{"n_layer": 16, "d_model": 320, "d_mlp": 832, "activation": "swiglu", "qk_norm": false, "bias": "none", "parallel_block": false, "init": "uniform", "init_std_o": 0.0282, "init_std_down": 0.0175, "lr": 0.00975}
MLP neurons of a small language model. Each row is named by its layer, matrix (gate and up: input weights; down: output weights) and neuron, and shows model dimensions 192-319. Each number is 200 + 40 x the weight over its row's rms, rounded and kept within 0 to 999. A neuron's up and down rows have the sign that makes its largest values positive.
A block is one neuron, or neurons of one layer that tend to fire together. After each block is what it responds to, as a language model described it from the Wikipedia text at the highest values.

L9.gate72,183,186,131,237,134,213,123,288,246,280,164,161,228,186,197,257,205,192,235,147,196,187,222,193,240,164,244,210,202,213,219,171,197,182,199,165,213,156,191,214,251,217,203,159,178,175,280,112,169,162,202,283,224,223,202,196,180,222,231,207,216,143,68,216,165,182,203,185,219,264,155,170,224,222,120,163,224,174,205,225,151,217,229,190,165,163,244,187,253,232,253,237,248,203,196,123,186,167,166,113,136,195,236,164,254,218,183,154,223,194,207,273,190,251,173,162,186,203,284,190,199,149,207,225,228,189,205,200
L9.up72,193,168,187,175,148,113,217,186,233,150,251,145,207,201,264,208,220,186,244,214,212,209,136,169,170,181,236,210,185,147,275,211,187,193,129,184,267,196,202,218,300,222,195,197,273,126,164,142,213,198,182,175,248,233,147,119,193,160,281,235,152,232,150,191,224,158,193,185,157,203,188,301,188,176,209,236,154,186,193,194,224,157,212,212,185,197,207,169,221,173,139,221,164,221,230,192,244,228,117,259,179,303,213,168,174,221,160,217,181,206,222,128,243,280,231,154,254,182,212,205,183,95,235,184,195,243,214,170
L9.down72,292,160,267,174,188,149,213,165,171,185,186,263,212,244,173,228,223,111,213,195,219,189,215,219,140,229,169,222,243,173,258,235,244,189,177,201,167,247,196,212,166,178,203,185,180,235,110,188,212,235,249,211,163,213,231,143,237,215,212,174,202,180,222,180,170,146,216,148,174,239,191,184,183,188,150,320,189,189,151,164,244,153,194,204,186,198,155,199,199,208,188,161,154,244,135,210,193,169,198,292,174,235,211,224,231,216,285,148,214,215,162,142,248,180,203,212,246,157,210,202,182,258,226,233,201,211,219,187
L9.gate168,223,210,172,175,196,239,223,249,168,162,194,137,182,199,158,166,223,307,159,151,224,153,245,210,181,178,151,197,230,197,246,153,228,194,197,240,218,189,211,193,170,193,200,220,198,130,197,218,111,244,249,201,161,186,157,208,235,184,163,149,167,194,236,186,170,259,212,158,299,181,175,167,132,151,230,190,249,221,276,184,93,216,228,148,210,200,205,246,271,228,250,196,146,196,213,256,220,240,251,183,225,163,178,200,196,196,196,204,154,256,219,138,219,231,163,209,221,241,251,179,192,218,243,197,214,211,129,215
L9.up168,185,218,265,175,191,272,214,144,240,152,211,144,187,231,205,241,205,249,236,205,219,219,224,140,203,188,163,228,222,180,117,194,180,177,217,237,203,171,201,251,180,206,170,226,163,182,177,243,229,153,190,238,195,218,193,181,230,204,155,248,250,219,259,195,257,200,260,217,189,264,199,230,216,181,218,167,142,195,266,262,175,107,211,173,227,248,234,186,254,163,181,202,174,192,227,161,205,198,165,217,205,174,191,166,157,223,267,78,189,215,204,165,142,125,194,85,128,201,160,235,134,183,248,184,212,179,189,193
L9.down168,155,195,205,203,207,212,176,240,247,220,166,226,193,161,213,261,184,243,242,183,181,236,227,197,207,179,162,150,212,264,180,211,155,257,235,226,147,144,283,182,208,183,229,239,247,154,204,194,163,198,211,166,139,272,146,354,243,206,199,162,208,251,257,189,253,218,261,173,255,225,163,224,203,254,131,226,249,173,176,172,193,235,197,283,278,267,184,258,188,219,241,171,222,269,239,224,231,188,155,180,206,244,268,220,218,191,223,236,182,140,228,240,159,150,244,181,268,167,168,288,259,218,168,232,185,178,267,209
L9.gate364,219,144,214,156,195,239,169,153,134,186,260,288,237,108,181,201,180,223,196,181,209,184,199,172,185,170,222,216,195,195,163,231,191,269,180,169,195,187,139,172,232,177,172,239,171,206,191,276,238,206,220,226,190,235,174,190,177,214,193,223,204,222,125,189,188,259,177,271,198,270,254,227,265,194,199,229,126,169,198,246,129,225,250,245,235,191,291,194,200,166,171,209,147,117,222,132,217,162,163,205,271,145,196,218,230,284,229,202,219,236,185,180,173,225,161,203,209,281,254,191,206,161,208,213,110,199,180,205
L9.up364,119,227,120,233,228,200,203,211,210,215,205,241,195,215,179,256,185,182,178,222,134,270,211,218,178,213,230,136,276,217,225,154,273,178,165,186,250,159,299,212,262,168,179,253,168,203,211,236,179,208,212,173,206,175,151,223,277,236,267,191,255,263,171,216,253,198,250,243,185,295,193,135,173,219,231,277,201,165,220,216,185,160,264,166,114,189,234,193,255,145,207,264,213,225,219,195,201,211,187,241,255,199,168,133,268,249,129,211,189,167,207,104,190,240,205,237,209,251,200,222,248,170,198,226,194,234,157,249
L9.down364,261,158,251,260,187,279,199,208,278,228,233,274,199,228,281,138,188,201,225,234,173,241,202,233,148,226,224,163,225,220,225,199,214,202,239,255,114,193,291,233,124,216,236,187,186,170,137,137,102,226,226,193,201,173,172,194,216,150,274,166,186,169,242,220,190,167,251,245,194,219,201,225,197,269,256,179,164,143,176,69,261,175,127,204,228,136,282,235,170,183,243,211,303,252,231,168,200,207,193,198,140,169,225,237,201,210,279,249,225,143,171,228,231,300,253,227,222,247,125,194,194,222,222,214,233,205,240,162
L9.gate525,196,227,125,208,129,268,188,240,144,168,183,164,191,240,262,229,175,274,123,220,133,210,246,217,294,223,228,173,154,191,161,188,192,236,205,212,152,233,278,212,191,146,208,156,216,195,133,257,197,217,198,211,171,244,171,212,247,160,212,246,155,194,233,192,218,173,174,224,163,223,217,209,214,139,201,196,128,216,128,157,151,203,193,232,212,152,214,162,225,177,263,215,190,169,211,270,191,125,197,149,165,218,198,143,224,273,163,161,175,228,172,209,181,256,216,172,152,232,216,157,241,111,142,199,257,119,196,190
L9.up525,194,301,219,141,207,180,232,167,214,280,250,127,179,197,308,257,194,193,279,157,190,183,116,245,205,189,239,151,223,163,249,203,281,245,197,280,237,125,181,168,193,209,154,155,188,219,194,174,192,224,119,218,216,189,200,183,213,174,181,172,209,177,168,166,162,190,206,192,129,130,203,193,159,182,158,205,250,228,260,189,202,122,206,215,201,122,276,206,231,216,144,227,187,196,196,180,238,193,243,196,199,149,169,219,186,194,200,191,138,281,199,151,213,164,193,197,169,194,139,282,248,212,213,171,205,181,140,176
L9.down525,185,130,193,210,165,227,218,179,220,256,256,165,186,243,170,282,235,152,203,252,198,187,227,221,203,216,206,165,246,201,233,212,169,204,198,201,236,141,343,175,120,225,187,186,178,216,214,169,219,197,249,148,211,145,157,168,202,169,234,174,252,156,146,201,250,180,206,241,217,200,236,203,259,146,159,220,225,252,210,234,250,155,265,228,189,164,169,217,228,214,182,205,271,210,250,246,216,179,205,153,284,193,195,173,221,203,242,202,236,152,226,165,228,293,254,136,220,121,242,182,125,212,191,207,166,106,189,154
Description: Win- fragment, prepositions

L9.gate46,241,228,211,232,254,130,243,213,234,221,206,128,166,168,140,149,190,204,204,142,185,161,130,262,135,188,90,238,249,151,254,220,151,156,127,199,129,212,281,136,181,270,264,149,190,204,186,122,162,253,260,186,212,218,262,205,182,189,222,205,181,209,245,274,201,206,242,201,149,207,248,274,240,188,265,192,218,244,167,240,149,231,184,277,193,259,193,215,226,180,198,199,214,212,175,215,173,156,210,215,187,228,121,179,222,203,212,153,164,208,231,250,184,145,162,165,221,263,182,199,177,135,198,212,173,172,172,185
L9.up46,172,236,174,198,195,178,227,160,142,273,229,127,173,198,188,188,104,140,236,181,182,190,119,234,121,152,171,207,271,182,235,214,177,217,165,201,130,226,238,196,263,178,214,173,175,159,253,140,133,253,234,190,227,226,204,272,225,190,233,144,186,206,228,258,209,169,180,159,159,252,256,243,215,265,303,225,248,276,155,233,149,220,217,188,190,184,233,220,234,200,135,283,168,234,163,174,150,171,151,176,167,273,140,174,134,231,188,174,175,193,174,219,188,188,172,203,150,222,159,148,197,91,200,226,185,162,228,177
L9.down46,219,292,321,249,155,174,126,207,205,159,188,126,298,275,164,241,230,285,167,191,222,152,225,220,184,228,195,114,273,205,182,255,217,240,191,239,153,252,244,240,205,207,195,197,233,137,165,228,190,150,236,182,157,177,233,136,192,178,205,108,249,156,186,230,226,176,156,220,187,172,227,200,221,229,222,203,141,253,237,194,170,160,182,173,139,201,148,224,270,174,208,158,223,229,163,194,173,222,136,233,197,135,243,233,224,212,127,171,192,255,197,233,129,183,217,205,203,184,251,172,223,185,196,254,277,145,171,259
L9.gate354,236,236,163,225,239,195,162,243,202,193,184,183,162,168,196,194,208,233,174,142,249,188,211,179,198,165,165,284,171,156,223,200,245,245,130,285,246,210,189,183,221,203,185,222,249,160,127,162,184,203,306,252,184,291,234,271,168,217,132,68,272,162,221,171,224,196,269,190,145,158,179,205,208,214,168,263,234,150,220,210,279,223,184,207,194,192,186,161,172,187,228,152,165,213,195,286,196,188,156,251,140,199,157,192,211,217,228,136,255,272,199,223,154,258,211,213,170,140,201,175,167,166,299,173,210,194,126,178
L9.up354,174,199,179,212,205,182,201,228,220,162,200,269,202,191,220,203,188,122,152,160,198,115,206,147,170,250,264,176,215,168,180,187,267,183,215,192,188,233,130,195,236,143,184,230,195,205,189,206,156,196,186,244,203,221,198,200,173,121,244,174,176,124,203,144,173,186,227,130,161,236,236,210,205,262,123,229,170,194,237,159,191,178,235,261,273,248,168,198,210,221,205,190,204,254,217,173,225,139,198,188,152,231,242,245,182,273,252,272,256,212,148,194,196,180,198,193,250,254,213,212,229,238,191,202,127,207,195,244
L9.down354,209,204,114,204,221,291,202,149,237,141,223,194,166,245,211,279,144,190,205,206,201,184,195,137,206,210,284,243,196,150,166,260,164,154,192,128,260,191,218,228,177,168,219,141,183,222,177,177,241,193,153,176,189,190,193,216,262,157,213,307,174,181,278,147,189,239,208,234,211,185,137,182,225,218,214,191,166,256,215,198,197,204,172,243,209,198,182,315,245,195,256,189,178,258,145,147,209,171,246,131,184,109,331,192,121,241,209,148,181,213,199,223,149,153,233,181,231,187,186,219,226,242,202,204,122,266,232,192
L9.gate599,168,172,129,238,202,206,265,259,171,276,190,167,233,183,198,161,211,134,206,241,248,228,198,182,133,226,156,231,176,202,223,147,124,221,182,230,245,205,124,174,187,177,204,224,234,243,181,200,177,195,207,241,236,180,247,220,265,207,202,148,192,142,215,185,241,222,223,238,210,137,283,197,237,202,221,182,241,146,121,261,212,226,263,144,317,142,260,218,227,172,240,214,243,206,243,209,184,167,145,157,168,220,176,303,203,219,300,178,171,167,268,231,154,181,282,211,202,200,252,214,170,170,232,160,164,168,255,200
L9.up599,220,214,157,252,203,180,116,208,260,189,212,174,168,184,216,236,248,214,257,297,142,192,179,265,137,251,268,203,260,187,184,186,201,154,227,174,222,182,183,116,190,157,231,226,167,181,202,220,253,234,187,206,154,157,169,173,263,238,197,144,247,178,241,202,160,208,194,163,271,207,118,154,225,164,170,274,250,196,219,137,232,198,239,216,213,246,233,202,220,181,189,182,314,199,152,238,245,186,219,191,211,235,185,232,138,202,195,246,219,200,204,189,159,149,123,243,220,235,158,240,194,161,230,167,274,206,210,274
L9.down599,191,235,223,186,193,222,226,175,239,191,198,235,169,132,168,288,141,189,284,150,251,198,252,195,219,239,256,227,230,144,219,296,169,145,128,161,203,179,141,141,207,239,108,262,235,184,210,165,159,141,156,218,206,172,104,210,134,148,232,217,222,175,202,243,190,197,168,175,254,227,227,179,195,245,184,196,185,288,257,192,174,238,171,206,128,215,109,228,265,116,191,215,188,230,246,128,247,152,215,236,233,192,216,233,140,262,118,243,136,195,268,218,282,161,157,271,261,145,189,174,227,204,263,261,215,230,228,151
L9.gate773,178,211,222,251,190,145,179,228,236,215,182,183,153,167,179,209,164,217,191,235,168,114,135,275,164,178,100,177,222,187,207,171,230,167,176,193,199,241,144,133,162,229,305,176,215,186,205,139,175,264,234,204,221,273,195,243,174,237,250,125,178,186,228,275,167,164,231,208,131,166,191,231,194,252,123,116,231,214,176,287,216,150,214,180,168,204,276,208,281,176,167,174,215,183,198,191,172,157,181,213,197,206,159,182,195,242,249,270,161,176,182,227,196,224,149,192,290,252,227,133,178,178,231,193,251,156,197,128
L9.up773,203,202,159,202,262,164,216,227,207,239,246,179,147,192,181,228,182,263,201,192,232,127,180,158,119,174,172,224,209,217,204,218,214,185,146,229,245,227,151,199,168,228,184,261,261,223,223,229,205,177,211,220,222,202,265,203,197,162,203,184,200,227,218,189,201,220,212,292,161,139,248,204,209,267,226,228,211,222,177,189,123,175,214,240,234,194,199,135,287,178,230,151,212,161,199,233,255,143,177,148,176,208,175,196,251,178,206,214,186,239,232,262,194,207,168,125,254,214,159,171,178,171,241,269,199,169,197,186
L9.down773,133,273,192,167,140,173,201,218,194,241,186,246,270,298,185,337,164,169,209,196,150,240,191,218,241,227,196,233,182,197,133,163,185,228,172,140,239,229,236,198,185,175,238,197,282,143,178,245,274,141,161,178,249,223,233,257,246,171,247,190,178,203,179,179,205,191,320,206,159,195,222,226,144,201,155,233,122,246,200,224,221,139,255,243,196,212,176,200,227,203,214,217,246,220,205,165,236,266,238,188,211,188,220,163,220,203,175,181,164,234,246,210,269,176,256,215,185,216,162,196,164,201,245,186,296,205,196,236
Description: Token after personal names

L5.gate271,162,176,220,136,247,231,137,141,216,208,166,248,209,192,215,148,234,209,192,218,159,209,191,226,201,225,175,208,237,208,203,223,142,217,230,304,273,179,208,280,171,185,198,161,205,198,260,84,233,211,200,236,243,209,173,202,170,203,153,216,308,234,145,233,182,246,204,139,208,139,208,195,232,241,144,130,247,222,246,228,219,222,217,234,219,184,145,240,214,206,220,183,207,191,270,177,160,223,270,259,152,213,263,198,177,163,208,170,153,245,212,195,192,239,186,311,191,166,231,257,197,189,221,214,122,231,262,224
L5.up271,242,210,174,189,252,168,230,196,204,158,276,237,132,246,225,93,183,216,168,178,248,150,209,219,244,155,167,173,176,227,173,195,154,209,156,148,202,308,166,187,171,179,195,221,175,223,194,225,163,196,225,165,173,194,250,265,244,214,251,134,166,145,237,160,179,210,229,248,231,250,183,192,184,177,134,192,141,188,226,184,228,210,212,214,145,122,102,131,192,216,164,247,207,176,216,160,225,160,191,152,174,177,172,215,177,179,170,175,173,265,144,241,178,203,189,149,221,214,190,263,211,196,279,238,208,215,214,200
L5.down271,250,201,171,149,282,182,141,200,189,232,291,243,180,142,179,226,287,201,222,202,204,128,212,234,297,165,145,249,290,200,208,194,199,145,234,265,260,186,195,226,185,187,81,222,131,168,223,161,240,163,193,286,193,185,157,213,227,288,212,160,268,177,192,161,267,189,172,220,241,172,190,187,197,216,168,174,246,154,178,196,177,232,165,269,206,166,204,185,210,157,227,178,132,216,203,217,146,155,242,208,192,197,187,207,176,173,215,189,190,129,209,261,155,194,202,242,188,221,229,159,237,207,208,174,147,148,148,247
L5.gate342,162,184,186,243,208,225,199,197,222,126,146,183,113,213,213,149,186,132,203,217,176,156,254,182,225,159,216,227,220,153,237,220,197,154,157,151,245,252,242,174,154,206,243,198,207,144,159,192,233,275,227,176,245,143,213,202,198,152,177,222,237,205,241,217,214,170,141,204,257,215,178,237,135,237,190,190,148,169,185,166,210,210,239,246,143,200,165,126,149,233,181,160,211,169,160,153,190,211,171,265,252,206,154,191,188,246,160,197,109,198,214,255,264,210,231,191,243,182,187,247,188,211,264,166,177,232,177,144
L5.up342,199,207,178,238,222,180,226,205,219,235,207,139,201,173,278,157,232,148,246,244,129,183,236,223,177,222,213,195,203,180,145,194,182,179,176,265,181,138,288,185,201,259,202,241,220,231,146,186,220,185,197,93,266,216,195,145,219,140,161,196,243,221,189,282,183,162,128,204,182,197,195,171,235,237,187,212,262,177,122,201,248,182,194,161,161,202,233,194,191,200,225,182,200,154,329,146,211,159,226,243,235,185,164,143,184,217,157,183,159,184,142,233,280,209,192,161,186,125,219,163,284,248,297,167,125,184,169,189
L5.down342,195,223,217,181,262,162,112,180,250,189,276,165,212,199,192,129,208,209,220,210,176,214,154,194,196,169,257,210,236,190,222,212,240,177,212,172,186,197,147,247,208,146,163,72,163,160,174,207,165,156,210,157,177,219,249,186,150,171,225,214,170,171,157,193,155,152,215,165,217,226,167,189,141,220,189,238,145,169,204,237,187,218,216,180,188,250,158,246,177,211,191,196,161,253,184,181,255,187,164,239,231,184,145,142,195,226,185,197,217,170,125,197,194,200,205,162,263,181,188,188,270,280,162,198,152,193,205,198
L5.gate400,220,225,286,232,137,193,118,262,244,209,314,213,204,225,209,180,154,181,222,244,238,160,224,226,178,171,176,198,227,238,137,184,195,268,287,253,228,292,257,146,201,255,139,234,238,190,214,202,207,203,158,116,247,177,222,184,215,198,214,213,202,158,173,163,158,230,235,249,267,200,200,186,177,210,163,201,199,219,259,318,212,197,237,181,279,226,121,221,231,191,150,157,153,171,256,148,180,221,239,236,185,245,201,242,204,154,249,165,260,206,218,188,225,208,193,147,163,174,234,91,206,183,106,194,221,229,204,224
L5.up400,206,173,273,230,171,254,194,153,248,161,156,184,302,182,169,150,198,241,158,251,192,163,199,250,166,202,164,170,218,213,294,207,200,227,248,242,225,252,235,207,239,230,209,287,212,211,210,151,198,211,120,231,156,168,255,153,216,223,203,170,169,178,203,221,205,195,206,231,173,227,224,218,227,200,239,287,199,194,184,248,226,232,150,213,165,174,156,264,296,265,213,259,199,131,206,118,167,220,159,148,236,234,96,235,235,231,223,168,223,149,209,152,124,186,154,123,149,204,170,205,141,118,188,154,244,180,155,230
L5.down400,245,135,194,178,226,192,192,207,202,216,223,234,146,240,202,233,229,193,280,162,225,184,133,119,220,234,178,190,148,186,219,246,139,173,257,194,286,290,262,267,201,177,188,214,215,219,202,189,188,186,163,198,213,241,206,287,170,196,225,245,161,189,199,240,183,219,185,257,256,185,238,137,177,248,177,275,219,225,233,181,256,215,142,196,173,186,168,204,233,129,220,141,206,236,192,213,222,227,225,246,271,167,263,230,137,323,161,215,196,96,198,204,209,193,274,240,203,252,205,188,242,204,225,228,251,260,150,210
L5.gate440,155,236,203,136,196,184,198,130,215,213,123,154,250,289,197,267,232,159,223,229,181,170,213,187,181,198,192,174,198,210,178,204,279,137,224,155,179,205,233,155,197,199,124,220,136,146,202,271,171,265,215,255,164,134,178,191,228,123,235,186,185,137,147,219,213,189,238,230,156,128,188,238,214,192,251,302,205,197,212,149,187,213,227,195,144,161,147,258,196,220,246,74,221,241,224,156,194,201,221,210,214,268,177,219,188,142,201,178,235,238,213,270,262,192,192,192,193,131,177,195,208,169,228,249,193,201,178,195
L5.up440,206,276,317,278,210,248,177,128,195,179,138,113,257,259,181,180,172,255,191,223,206,237,201,178,167,196,176,201,210,196,248,215,175,188,191,144,179,240,122,210,200,221,161,219,294,227,178,184,163,227,217,243,212,208,214,220,286,215,164,122,302,150,131,194,182,122,192,188,245,202,193,226,194,190,203,249,223,183,227,228,166,294,263,173,169,177,170,184,243,190,251,238,258,239,211,148,179,205,191,217,193,201,217,181,235,175,233,231,150,276,203,167,228,164,183,246,74,188,187,275,161,273,244,184,204,208,173,127
L5.down440,259,101,211,213,163,186,212,251,273,240,212,175,213,176,156,278,195,148,146,200,201,210,145,275,173,225,160,221,162,269,208,238,183,204,173,242,234,217,250,232,162,216,132,198,234,254,117,134,149,270,195,202,163,188,212,182,133,171,232,161,125,259,141,216,213,209,206,201,270,190,204,221,212,175,120,211,203,212,235,206,177,210,190,177,191,197,176,132,156,213,203,254,192,200,207,246,230,153,227,220,198,197,168,216,185,265,254,251,180,238,207,217,195,232,176,197,161,172,148,234,200,222,166,272,199,201,219,179
Description: Partitive "of" after quantifiers

L8.gate442,212,181,139,256,228,216,178,264,190,147,269,230,250,274,130,184,224,159,113,180,115,127,154,124,246,160,248,156,200,235,230,194,217,221,167,257,216,220,232,255,184,230,134,211,194,217,213,181,221,232,177,175,169,170,234,190,153,157,224,151,185,309,257,186,268,164,225,105,160,131,165,287,216,194,187,226,196,226,193,185,249,191,251,215,174,233,132,170,214,210,252,223,200,175,199,169,195,231,170,196,216,182,155,192,228,267,198,174,220,218,236,195,191,231,192,207,178,228,149,211,184,224,260,123,210,166,179,179
L8.up442,281,220,173,296,157,171,243,194,199,195,110,196,192,248,211,159,170,209,210,222,204,174,206,285,252,242,218,129,244,174,229,234,131,170,226,216,252,179,195,194,198,173,182,157,195,176,261,205,237,187,159,226,215,160,208,139,245,253,261,181,223,215,212,212,213,219,144,128,211,175,233,185,125,213,209,196,173,239,258,208,144,239,243,142,235,205,207,263,212,260,201,240,235,182,258,166,115,182,188,153,123,130,147,213,200,203,240,219,188,163,183,196,268,185,189,236,121,220,239,231,123,128,240,265,183,146,180,209
L8.down442,251,179,272,233,176,96,168,225,190,227,139,236,169,271,204,225,226,182,283,267,209,231,101,242,221,172,160,220,180,239,190,233,221,169,173,155,163,255,188,205,182,204,182,166,206,217,224,241,155,124,199,188,226,169,166,262,178,204,210,239,210,180,137,133,181,188,200,205,155,199,218,218,217,177,154,190,198,187,228,236,186,240,215,217,171,210,193,239,225,204,170,188,154,249,153,113,200,205,193,213,169,193,259,180,181,224,249,177,215,231,233,200,170,238,189,204,279,215,190,185,190,182,238,259,144,206,234,215
Description: Membership words "among"/"one of"

L8.gate139,221,220,199,197,263,155,227,179,207,243,265,197,216,192,246,203,209,182,193,192,201,141,189,163,117,254,188,198,268,128,197,207,281,215,188,233,229,222,167,207,208,187,227,177,147,216,220,221,229,243,215,219,207,191,187,212,226,209,188,162,244,161,223,210,238,109,209,216,220,183,233,174,252,250,119,149,168,277,238,218,233,123,151,257,146,219,286,216,155,216,209,198,222,165,192,242,234,167,216,257,163,168,195,244,190,204,219,230,210,194,226,130,199,190,185,245,184,224,265,154,251,125,168,192,225,140,235,199
L8.up139,281,152,173,242,222,145,206,174,115,198,192,158,190,170,280,185,144,237,191,218,272,166,218,169,111,225,254,205,184,236,104,165,243,185,176,230,163,155,249,210,219,149,156,199,122,179,173,219,196,204,245,188,267,241,209,276,149,174,128,281,166,197,185,200,208,264,213,216,209,187,154,198,239,219,220,157,168,150,190,237,238,228,191,246,198,232,208,226,205,188,221,183,199,187,250,164,261,158,237,192,218,216,172,232,201,192,275,280,208,170,185,174,183,170,216,261,135,278,231,137,228,105,218,197,214,265,220,179
L8.down139,136,174,179,256,137,225,104,244,170,145,257,167,136,222,171,187,172,227,206,134,179,226,181,166,181,206,148,206,168,146,170,210,171,228,136,240,247,162,178,194,230,200,305,197,201,199,226,238,313,232,175,200,168,170,233,213,232,213,163,230,265,179,233,280,160,230,223,181,190,157,134,153,215,173,170,166,246,173,210,197,223,226,215,240,184,211,212,162,141,175,287,197,175,189,151,250,177,177,173,219,175,182,183,174,150,283,257,125,187,166,203,180,250,211,204,249,228,158,124,186,215,231,204,221,127,151,274,261
Description: Proper-name completions and joiners